MLP neurons of a small language model. Each row is named by its layer, matrix (gate and up: input weights) and neuron, and shows model dimensions 32-127. Each number is 128 + 24 x the weight over its row's rms, rounded and kept within 0 to 255. A neuron's up and down rows have the sign that makes its largest values positive.
A block is one neuron, or neurons of one layer that tend to fire together. After each block is what it responds to, as a language model described it from the Wikipedia text at the highest values.

L7.gate198 [123 118 131 136 134 125 104 130 127  84 145 117 137 122 146  73 156 140 166 112 123 120 160 132 150 153 134 172 173  99  84  89  86  46 126 113 104 160 120 119 112 151  99 109 141 136 127  92 148 131 125 101 113 128 146 133 114 131 159 142 135 115 124  92 122 130  76 133 100 148 143  94 124 117 123 119 130 143 120  69 121 122 148 134 160  93 138 107  78 109 128 165 189 128 110 131]
L7.up198 [ 93 112 100 144  60 119 150 142  91  76 102 139  91 154 106 127 125 121 162 149  96 171 137 119  83 149 139  93 125 161 127 142  96 143 130 141 123 119 129 115 116 159 150 177 142 102  86 155 142 164 121 132 121 147 139 139 114 123 117 138 177  99 157 102 127 143 152 166 138  95  86 127 137 103 103  94 111 149 146 140 196 122 119 155  77 175 123 136 143  93 121 167 145 111 131 147]
L7.gate239 [ 94 124 131 162 104 155 131 170 125 152 161 109 148 144 148  88 144 169 178 108 133 125 118 115 101  96 129 119 131 143 137 125 133 122 135 119 116 181 101 145  92  89 110 123 122 113 121 164 120 133 142 126  81 143  97 106 105 144 112 198 153 134 164 158 123  98 150 121 132 111 133 151 132 115 123 120 101 160 127  88 176 171 147 103 106 145 145 109  97  75  95 141 224 102 116 106]
L7.up239 [110 135 142 140  68 144 103 117  87 157 162 104 122 126  85 117 141 119 148 136 154 113 142 136 122 166 166 124 126 115 109  83 117 102 129 139 120 179 124 129 148 145 117 106 106  94 122 197 137 130 121  94 119 144 123 137 141 135 124 139  63 121 146 121  84 108 178 129 140 113 111 116 117 100 116 116 143 155  89 107 137  77 175 129 147 111 111 146 102  81 120 117 129 129 118 128]
L7.gate552 [113 132 134 161 110 146 105 133 116 177 173 108 158 147 156 113 103 141 156 113 125 145 132  97 144 106 107 118 152 121 108 118 108 147 166 161  96 127 148 128 133 127 156 128 134 117 131 135 127 139 123 135 163 144 153  96 168 141 138 118 121 159  94 107  97 125 141 148 172 115 154 141  93 137 118  94 105 124 142 102  94 123 103 136 137 162 170 152  96 116 115 156 150  83  71 101]
L7.up552 [100 166 130 194 121 104 130  97 144 107 117 139 100 127 113 137  98 127 142 142 154 148  81 149 107 134 106 147 138 115  85 157 122 132 134 144 134 123 138 163 137 117 135 135 152 113 156 118 131 141 178 113 187 141 151  96 121 158 122  87 115 164 114 103  89 138 113  59 144 144 130 137 104  93  85 121 150 168 129 124 101 109 163 145 193 100 139 120 157 105 131 151 163 146 142  93]
L7.gate751 [119 179 152 165 123 162 135 155 173  84 147 168 134 113 113 118 149 155 112 158 143 173 129  80 123 101 138 113 127 114 150 117 107 135 104 130 123 149 106  87  88 132 138 128 176 142 150 107 110 169 114 147 131 164 120 122 130  92 150 138  79 187 129 122 153 153 127 127 164 137 157 109 118 140  98 113 121 110 119 135 178 159 124 100 132 123 106  74 117 105 126 136 159 169 120 107]
L7.up751 [115 134 123 170 145 133 108  92 151 112 123 125 167 112  90 114 131 155 146 153 139  79 135 185 169 110  78 132 162 123 104 154  69 123 133 177 120 143 126 119 117 105 137 109 150  73  99 106 129 104 159 189 141 123 152 149 122  98 140 105 111 125 139 127 135 170 123 116 110 145 138 137 159 130  92 138  87 150 128 143 168 115 170  90 121 125 145 128  87 103 141 112 137 101 160 164]
Responds to: Mostly "in", also "to", "of", "from", after verbs of residence or movement and right before a place name, as in settled in, lives in, relocated to; also birth-year digits before a birthplace.

L3.gate61 [ 74 149 134 130 121 124 153 137 115 123 125 116  79 140 122 168  85 157 113 187  86 134 102 119 138 165 131 120 161 124 129  98  88 137  82 109 135 125 137 144  98 118 130 126 114 148 196 144 167 101 126 155 177 117 128  83 152 120 148 156 135 144  73 167 113 155 108 143 141  82 141 146  97 121 173 141 143  88 190 104 102 124 125 148 168 146 157 139 124  96 135 134 127 132 130 107]
L3.up61 [140 158 118 182 121 136 157  95 121 119  97 106 113 137 153 171 150 174 152 140 141 137 100 130 127 158 101 139 129 163 127 115 127 167 100 148 157 158 138 140  78 132 106  90 123 139 171 132 138 138 105 160 183 126 137 126 126 111 114 113 147 154 103 140 159 107 117 102 128 117 162 130 121 153 145 127 109 121 152  67 123 146 172 109 145 119 121 177 113  89 128 132 142 101 108  82]
L3.gate90 [101 158 171 109 123 137 133 158 111 122  99 128  84 169 119 124 133 106  79 164 132  87 138 100 132 129  85 152 106 151  98 108 172  82  80 179 106 124 134  94 132 121 115 118 137 131 167 122 107 132 145  92 125 152 182 118 151 126 141 113 145 142 167 123 153 191 124 130 130 102 113 157 161 139 150 144 109 154 141 136 169 127 115 105  97 111 163 138 139 134 115 141 150 111 109  94]
L3.up90 [123 142 169 162 123 133  88 133 123 137  98  93 119 142 121 148 147 138 119 103  91  91 113  93 127 144  56 150 159 134  93 151 153 145 132 120 117 115 106 139 123 146  97  76 131 116 155 161 129 132 142  95 130 113 184 113 139 107 127 137 123 147 147 113 147 139 136 125 180 148 150 126 130 127 160 117 107 123 123 148 145 196 147 123 111 103 128 146 141 133 127 129  88 160 103 130]
L3.gate223 [144 182 131 126 119  83 120 116 101 127 112 143 168 127 121 132 103 123 109 100 113 201 152 137 148 127 143  50 151 117 151  96 127  91 143 143 135 130 108 124  73  80 153 130  97 105 168 131  98 144 135  92 123 185 142 152 175 131 160 124  91 130 108 162 162 140 149 105 124 130 131 137 121 151 102 193  94 150  97 136 111 115 159 143 144 154 115 145  90 149 159 135 126 145 116 147]
L3.up223 [149 136 151 167 111 123 144 130 136 129 128 110 163 140 126 176  98 139 113 175 113 131 113 131 131 157 140  86 146 129 160 100 177 106  96 154 153 146 160 143 123 118 111 144 105  83 122 117  90 151 161 116 130 139 204 129 113 143 137  98 147 124 157 117 120 132 125 119 128 167 146 153 139 131 131  99 102 118  86 126 111 158 116 126 113 148 137 108  84 138  90 131 105 127 129 118]
L3.gate225 [122 125 133  89 144 125 160 107 112 123  76 158 103 122 122 179 123  70  91 107 118  95 174 155  99  93 120 108 124 168 129 102  98  74 133 154 137 101 172 112 101 109 129 152 175 117  79 176 132 132 130 126 124 128 124 137 165 158 185 144 154 105 103 106 105 159 136 158 130  81 125 120 126  95 116 127 111 122  93  96  88 101 161 175 123 129 149 149 124 123 134 129 157 151 134 146]
L3.up225 [147 137 128  84 121 148 108 139  85 104  92 152 130  88 115 147 159  89 113 135 171 119 130 111 127  79 115 127 126 187  92 116 125 147 168 141 110 111 137  70  82 104 129 124 160 155 104 172 125 141 119  84 122 105 109 146 118 153 157 113  98 122  77 140  91 126 111  88 166 132 141 119 130 131  92 127  91 129 114 109  93 123 131 148 128  86 108 174 144 126 138 124 163 150 102 118]
L3.gate354 [169 131 150 115 133 128  86 136 113 137 153 142 168 143 138 144  62 143 121 162  91 169 166 133 137 127 109 137 153 172 121 172 130 133  89 119 135 154 161  82 103 109  98 126 158 172  86 140 131 123 126 115 113 107 115 102  93 105 156 105 112 146 124 100 106 137 157 117 112 123 158 175  94  94  96 136 166 114 156 119 157 157 151 160 121 136 145 145 186  78 141 105 169 118 114 163]
L3.up354 [147 177 161 140 113 121  93 105 122 149 132 142 116 121  78 136 110 114  94 111 141 151 160 137  91 155 119 153  96 117 133 127 119 104 136 142 126 151 128  70 134 131 152 154 112 117 138  75 150 140  94 139 127 148 137 126 122 118 145 148 132 153 149 118  88 151  68 113 123 160 141 120 110 120  95 130 110 151 113 131 166 123 180 139 108 103 128 118 117 111 121 130 159 171 104 137]
L3.gate408 [156 114 140 186 152 142  91 139 148 143 113  85 155 158 111 122 151 141  75 131 130 112 146 103 122  98 149 151 147 127 156 130 158  91 103 116 114  78 145  98 116 170 132 138  96 130  98 151  94 106 114  70 195 149 124 157 164 117 148 134 140 125 140 102 105  91  89 133 126 131 132 119 134 137 111 132 171 119 103  95 151 141 105 125 109 120 165 145 116 139 146 115 117 131 166 145]
L3.up408 [163 160 183 151 108 117 136 137 126 151 118 114 153 115 134  90 145 117 125 159 115 126  91 155 117 108 106 127 110 119 153 160 155 105 122 157 145 152 129 107 143 114 127 152  73 138 129 129 169 115  97 135 116 100 134 126 136 138  99  81 121 123 146 122 101 138 176 114 134 109  97 133  48 144 121 115 115 164 107 101 165  91 115 133  57 155 110 144 116 104 126 128  96 108  96 138]
L3.gate452 [162 112 130 129 161 130 129 134 104 118 122 145 169 152 108 145 130 120  96 158 121 133 120 130  85 176 141 131 138 158 124 169 117  90 106 179 117  91 120 147  97 175 170 113 180 148 115 132 114 112 122 136 136 159 114 195 126 118 155 133 139 154 134 104  84 142 111  88 125 123 131  82 150 135 133 162 103 140 130 109 165 143 174 117 112 132 127 153 126 122 100 122 143 140 126  91]
L3.up452 [129 160  92 145 133 108 107 137 167 108  98 127 115 132 102 167 135 155  90 145 143 152 156 142 122 141 135 144 128 155 155 141 150 139 152 144 150 105 145 123  54 129 112 140 129 138 125 120  98 148 127 119 160 125 133 136 116 108 116 106  87 171 140 106 157 164 149  70 128 108 143 113 114 149 132 143 144 128 153 128 110 131  88 107  88 149 140 142 130 155  91 131 151 117  98 147]
L3.gate760 [147 128 134 138 147 153  80 108 138 145 130 126 129 142 122 142 113 117 130 117 124 160 136 137 129 126 130  74 110 116 136 106 121 131 109 128  88 146 198 105  93 139 151 121 139  79 146 164 132 135  96 128 145 135 113 120 137 125 194 115 125 120 101 104  97 136 102 115 103 156 134 116 108 153  66 140 148 122 103 142 138 113 164 155 112 143 135 129 124 179 107 124 140 119 174 144]
L3.up760 [173 133 109 175 136 120 120 116 114  97 152 126 121 124 155 186 129 126  73 135 157 118  66 141  94 141 119 110 121 121 145 118 133 124 136 136 124 132 146 110 114 142 133 117 142 125 133 133 117 107 133 136 148 105 140 158 109 123 137 132 168 153 165 107 121 112 162 131 126 131 115 162 123  96 121 172 123 116 151 113 134 132 149 113 133 112 127 136 147 135 118 139 116 117 122  98]
Responds to: First byte pieces of CJK characters in Chinese or Japanese names after a space, pipe or paren (Zhang's 佳, 井); also mid-word fragments like Mich, Bel, mat.

L9.gate325 [142 121 109 113 145 103 137 114 106 113 113 118  89 103 136 118 119 175 142 120 168 108 118  87 164 135 144 145 136 124 165 149 123 200 147  96 112 134 156 145  71 118 137 133 130 182 124  91 100 118 128  92 129 135 134 117  82 128 117 127 158 148  87 124 119 160 118 144 173 103  83 118 107 151 135 122 167 157  96 125  77 106 101 137 132 116 120 126 115 128 131 105 102 120 107 151]
L9.up325 [112  95 144 181 132  82 141 153 122 155 101 134 143 142 121 118 155 118 123 146  90 132 126 169 116 126 118 140 174 127  73 143  80 129  94 123 156 143  79 141 137 109 124 121  66 131 150 120 130 138 121 119 115  98  81 118 133 102 119 133  89 129 152  65 135 136 143 105 108  82 139 191 180 138 105 146 131 136 132 132 155 163 170  82 124  89 103  91 107 139 123 120 156 176 109 133]
L9.gate524 [152 157 127  75 127 128 142 115 111 121 111 102 162 118 125 106 164 122 158 149 135 104  93 123 102 101 131 115 119 134 140  79 115 148  93 142 129 133  99 148 165 131 141 144  72 124 106 147 189  71  88  89 100 159 106 135 106 171 146 131 147  96 128 123 139 104 151 169 150 133 117 135 188 155 128 102 143 119  89 149 109 173 120 100 152  78 186 171 151  97 147 120 160 127  88 125]
L9.up524 [169 128 174 145 119 171 133 136 167 168 109 152 116 156 102 142 136  96 111 107 134  98 127 140 119 136 152 114 152 146 127 132  86 155 116 160 108 167 144 111 203 116 152 127 130 158 116  83 145 109 141 129 138 119 150 154 131 110  89 106 136 158  92 122 142 177 136 146 151 151 118 106 164 141 112 124 160 102 174 152 123 106 110 116 119 104 159 119 136 145 121 115 167 139 150 139]
Responds to: First word pieces that begin longer words, mostly prefixes like under, over, sub, inter and Ar (underground, overview, subscription, Archive); sometimes plain prepositions such as under, by, In.

L3.gate29 [159  79 124 128 106 120 141 118 128 108 134 147 151 128 118 108 101 158 107  74 131  79 103 126 129 106 119 140 113 123 130 131 118  94 135 140 134 101 106 157 131  89 121 103  79 156  79 125 134 129 130 149 177 126 130 145 168 109 137 105 166 145 105 116 119  82 104 124 156 124 106 116 109 169 135 106  69 143 118  89 105 102 108 133 103 146 163 137 129 182 114 162 117 116 129 135]
L3.up29 [162  89 130 136 114  84 169 113  97  96 158 135 120 117  90 114  70 142 129  95 112 110 139 152 118  75 137 152 127 127  96 110 159 107 110 125 140 131 114 141 178  98  88 160  86 124 103 139 114 128 128 132 148 143 169 145 153 105 129  91 145 164 111 138 136 100  87 132 145 108 137 111 118 129 141 124  95  78 118  97 123  83 117 110  66 123 184 105  91 168 151 150  89 118 135 123]
L3.gate56 [135 106 142 120 111 169 142 143 146 126 119 135 129  93  90 126 141 151 154 118 110  76 140 106 131 142 122 105 139 108 116  97 137 128 140 169 131 113  89 138 128 106 142 129 166 122 117 134  92 118 140 124  93 100 141 152 149 134 178 121 130 118 139 146 166 120 117 132 126 130 131 124 108 135 103 108 105 106  87 121 145 128 147 139 114 171 145  95 140 123 145 166 101  87 173 114]
L3.up56 [136 152 137 139 102  85 122 197 121  64 117 131 137 107 150 138 166 162  97 106 143 134 161 130 130 177 162 103  95 117 134 140 117 112 144 130 118 142 175  98 133 149 116  98 172 135 164 150 134 113 145 116 116 115  96 129 145 167 195 160 164 129 124 126 115 153  89 124 128 143 105  74 168 172 138 134  95 109 139 103 122 133 138  97 183 142 122 129 106 105 157 133 122  83 102 101]
L3.gate154 [122 137  90 109 114 116 163  95  98  98  98 159 101 136 160 110 149 158 146  89 147 113 101 136 100 119 129 161 109 136 109 157 144 147 132 137 183 152 110 100 120 119  83 113 102 148 118  97  83 136 157  98  83 173 121 151 120 146 169 150 147 124 108 122  96 122  99 114 148  92 146 166 108 143 107 128 109 124 111 139 145  80 110 128 147 117 109 150 132 121 129 179 110 111 143 122]
L3.up154 [123  92 111 113 107 157 169 100 137 112  95 159  99 146 132 143 113 133 109 143 152 143 119 124 106 106  95 126 117 182 102 125 109 157 116 138 129 145 135 154 113 136  86 111  87 139 123 148 110 120 136  88 154 174 149 120 105 124 157 109 152 146 116 151 122 130  96 153 169 133 137 134 141 125 120 150 141 132  75 106 126  99 131 128 148 154 137 108 140 127 109 128 130 130 161  68]
L3.gate378 [104 131 117 121 179 135 136 123 141 164 147 130 179 130 113 147 110 121 185 113 138 143 163 137 130 101 199 139  93 121 148 141 117 155 108 116 103 142 116 134 133 126 134  99 109 125 108 108 130 133 124 109 128 147 124 134  87 131  98 119 112 137 112 150 120  76 103 140 107 165  92  96 130 137 126 129 152 135 160  92 121 117 112 141 135 102 143 178 113 146 205 152 109 178 118  86]
L3.up378 [ 97 127 114 133 152 138 140  94 169 120 102 141 175 123 129 152 146 164 124 111 126  90 174 144  96 147 111 150 155 136 101 152 115 152 141 129 119  99 125 107 136 103 130  99 174  95 101 126 158 151 100 134 162 101 131 134 134 138 122 110 109  89 115 138 173 114 106 138 129 129 100 115 115  79 140 142 124 130 124 107 133 107 139  59 111  92 130 140 127  65 151 115  97 116 107 157]
L3.gate403 [139 113 137 150 142 146  84 115 132 148 115 113 122 107 136 114 128 137 102 121 149 116 146 117 140 136 131 101  94  99 173 132 150 166  69 140 114 150 110  98 115 127 141 118 138 161  93 144 109 131 149 123 120 155 100 151 181 150 122 163 177 152 136 120 124 113 117 116 176 167 113 114 144 154 154 153 100  92 136 118 125 139 142 138 170  89 133 109 104 123 123 108 160 158 145 111]
L3.up403 [124 173 119 183 131 146 144 103  74  99 134 103 149 113 170  78 162 108 100 116 152 124 155 110 132 102 139  98 115 134 115 100 138 115 120 138 152  95  94 124  88 153 141 107 150  92  93 122 132 143 158 105 128 112 132 163 112 106 153 119 151 174 111 133 136 131  94 104 129 118 112 123 123 140 141 103 127 157 126 127 132  89 110 169 108 115 125 122 155 126 161  97 145 125 141  97]
L3.gate434 [ 76  97  94 156  89 157 123 115 177 122 145  83 195 129 120 123 136 129 114  77 102  90 119 136 143 162 139 151 133 151 127 146 119 126 103 132 155 126 124  95 169 158 138 133 154 116  78 151 145 159 141 118 137 123 170 137  98  74 109 147 104 117 134 127 121  98 164  96 146 161 136 130 111 130 119 112  94 134 126 107 156 127 122 132 150  94 147 130 115 126 166 133 114 117 194 151]
L3.up434 [113 156 125 151 121  97 139 129 157 123 150 142 130 177 123 177 139 163 144 110 147 117 135  63 122 118 103 139  99 162 145  92 126 118 132 124 136 159 131 129 116 126  88 106 109 143 144 158 135 145 132 125 128 175 115 131 138 128 145 125 167 181 118 120 122 154 135 152 143 151 149 121 103 112 116 122 119 152  95  99 125 146 149 111 154 136 144 122 139 126 120 124 125 168 132 109]
L3.gate515 [121 147 147 121 140  97 144  99 192 131 134 105 102  74 108 105 113 120  78 162 132 145  70  89 101 157 151 130 150 140 138 126 101 125  93  98 135 143 143 133  93 124 143 119 110 105 110 147 136 169 137 130 159 130 117 128 123 100 146 150 137 156 126 139 123 102 155 102 158 102 158 120 158 139 123 138 114 115 144 124 136 141 172 127 124 143  85 105  87 151 133 133 114 135 152 107]
L3.up515 [123  87 143 102 130 104 107 134 147 147 143 149 169 140 135 142 146 106 128  70 168  94 118 125 119  89 105 121 105 151 152 174 112 171 129 122  99 100 136 108 157 155 143 122  79 145 161 115 128 163  99 141 124 110 136 125 125 148 141 156 135  82 135 140 139  97 126  88 126 113 115 137  93 117 143 129 129 154 104 154 141 152 170 115 127 181 117 136 118 140 185 139 145 109 109 125]
L3.gate516 [216 118 123 101 121 133 150 154 134 109 168 154 147 144  84 136 120 121 113 127 127 124 130 126 120 125 132  85 160 133  99 143 132 136 140 133 135 128 188 128 170 119 126  80 122  98 135 145 139 157 136 147 129  74  98 125 121 126 137 158 133 110 115 147 109 128 119 112 101 117 135 133 105 126 119 144  89 101 134 106 170 118 147 141  65 112 108 111 105  99 151  94 116 145 153 132]
L3.up516 [139 118 157 140 108 126 157 136 115 175 153 173 120 129 117  56 149  93 125 142 160 167 147 129 131 127 113 111 147 112  97 138  85 154  97 133 143 145 127 131 132  97 141  95 149  77 106 169 181 152 150 100 171 123 113 105  72 112 139 181  90 114 117 161 145 110 141 129 108 136 176 169 123 101 120 147 122 151 152 103 134 105 165  98  99 120 139 143  95 137 132 142 153 141 150 119]
Responds to: Mainly sentence-initial In after a period or line break (In June), and the piece after a one-letter capital in names (D-ark, D-ick, Sh-ort).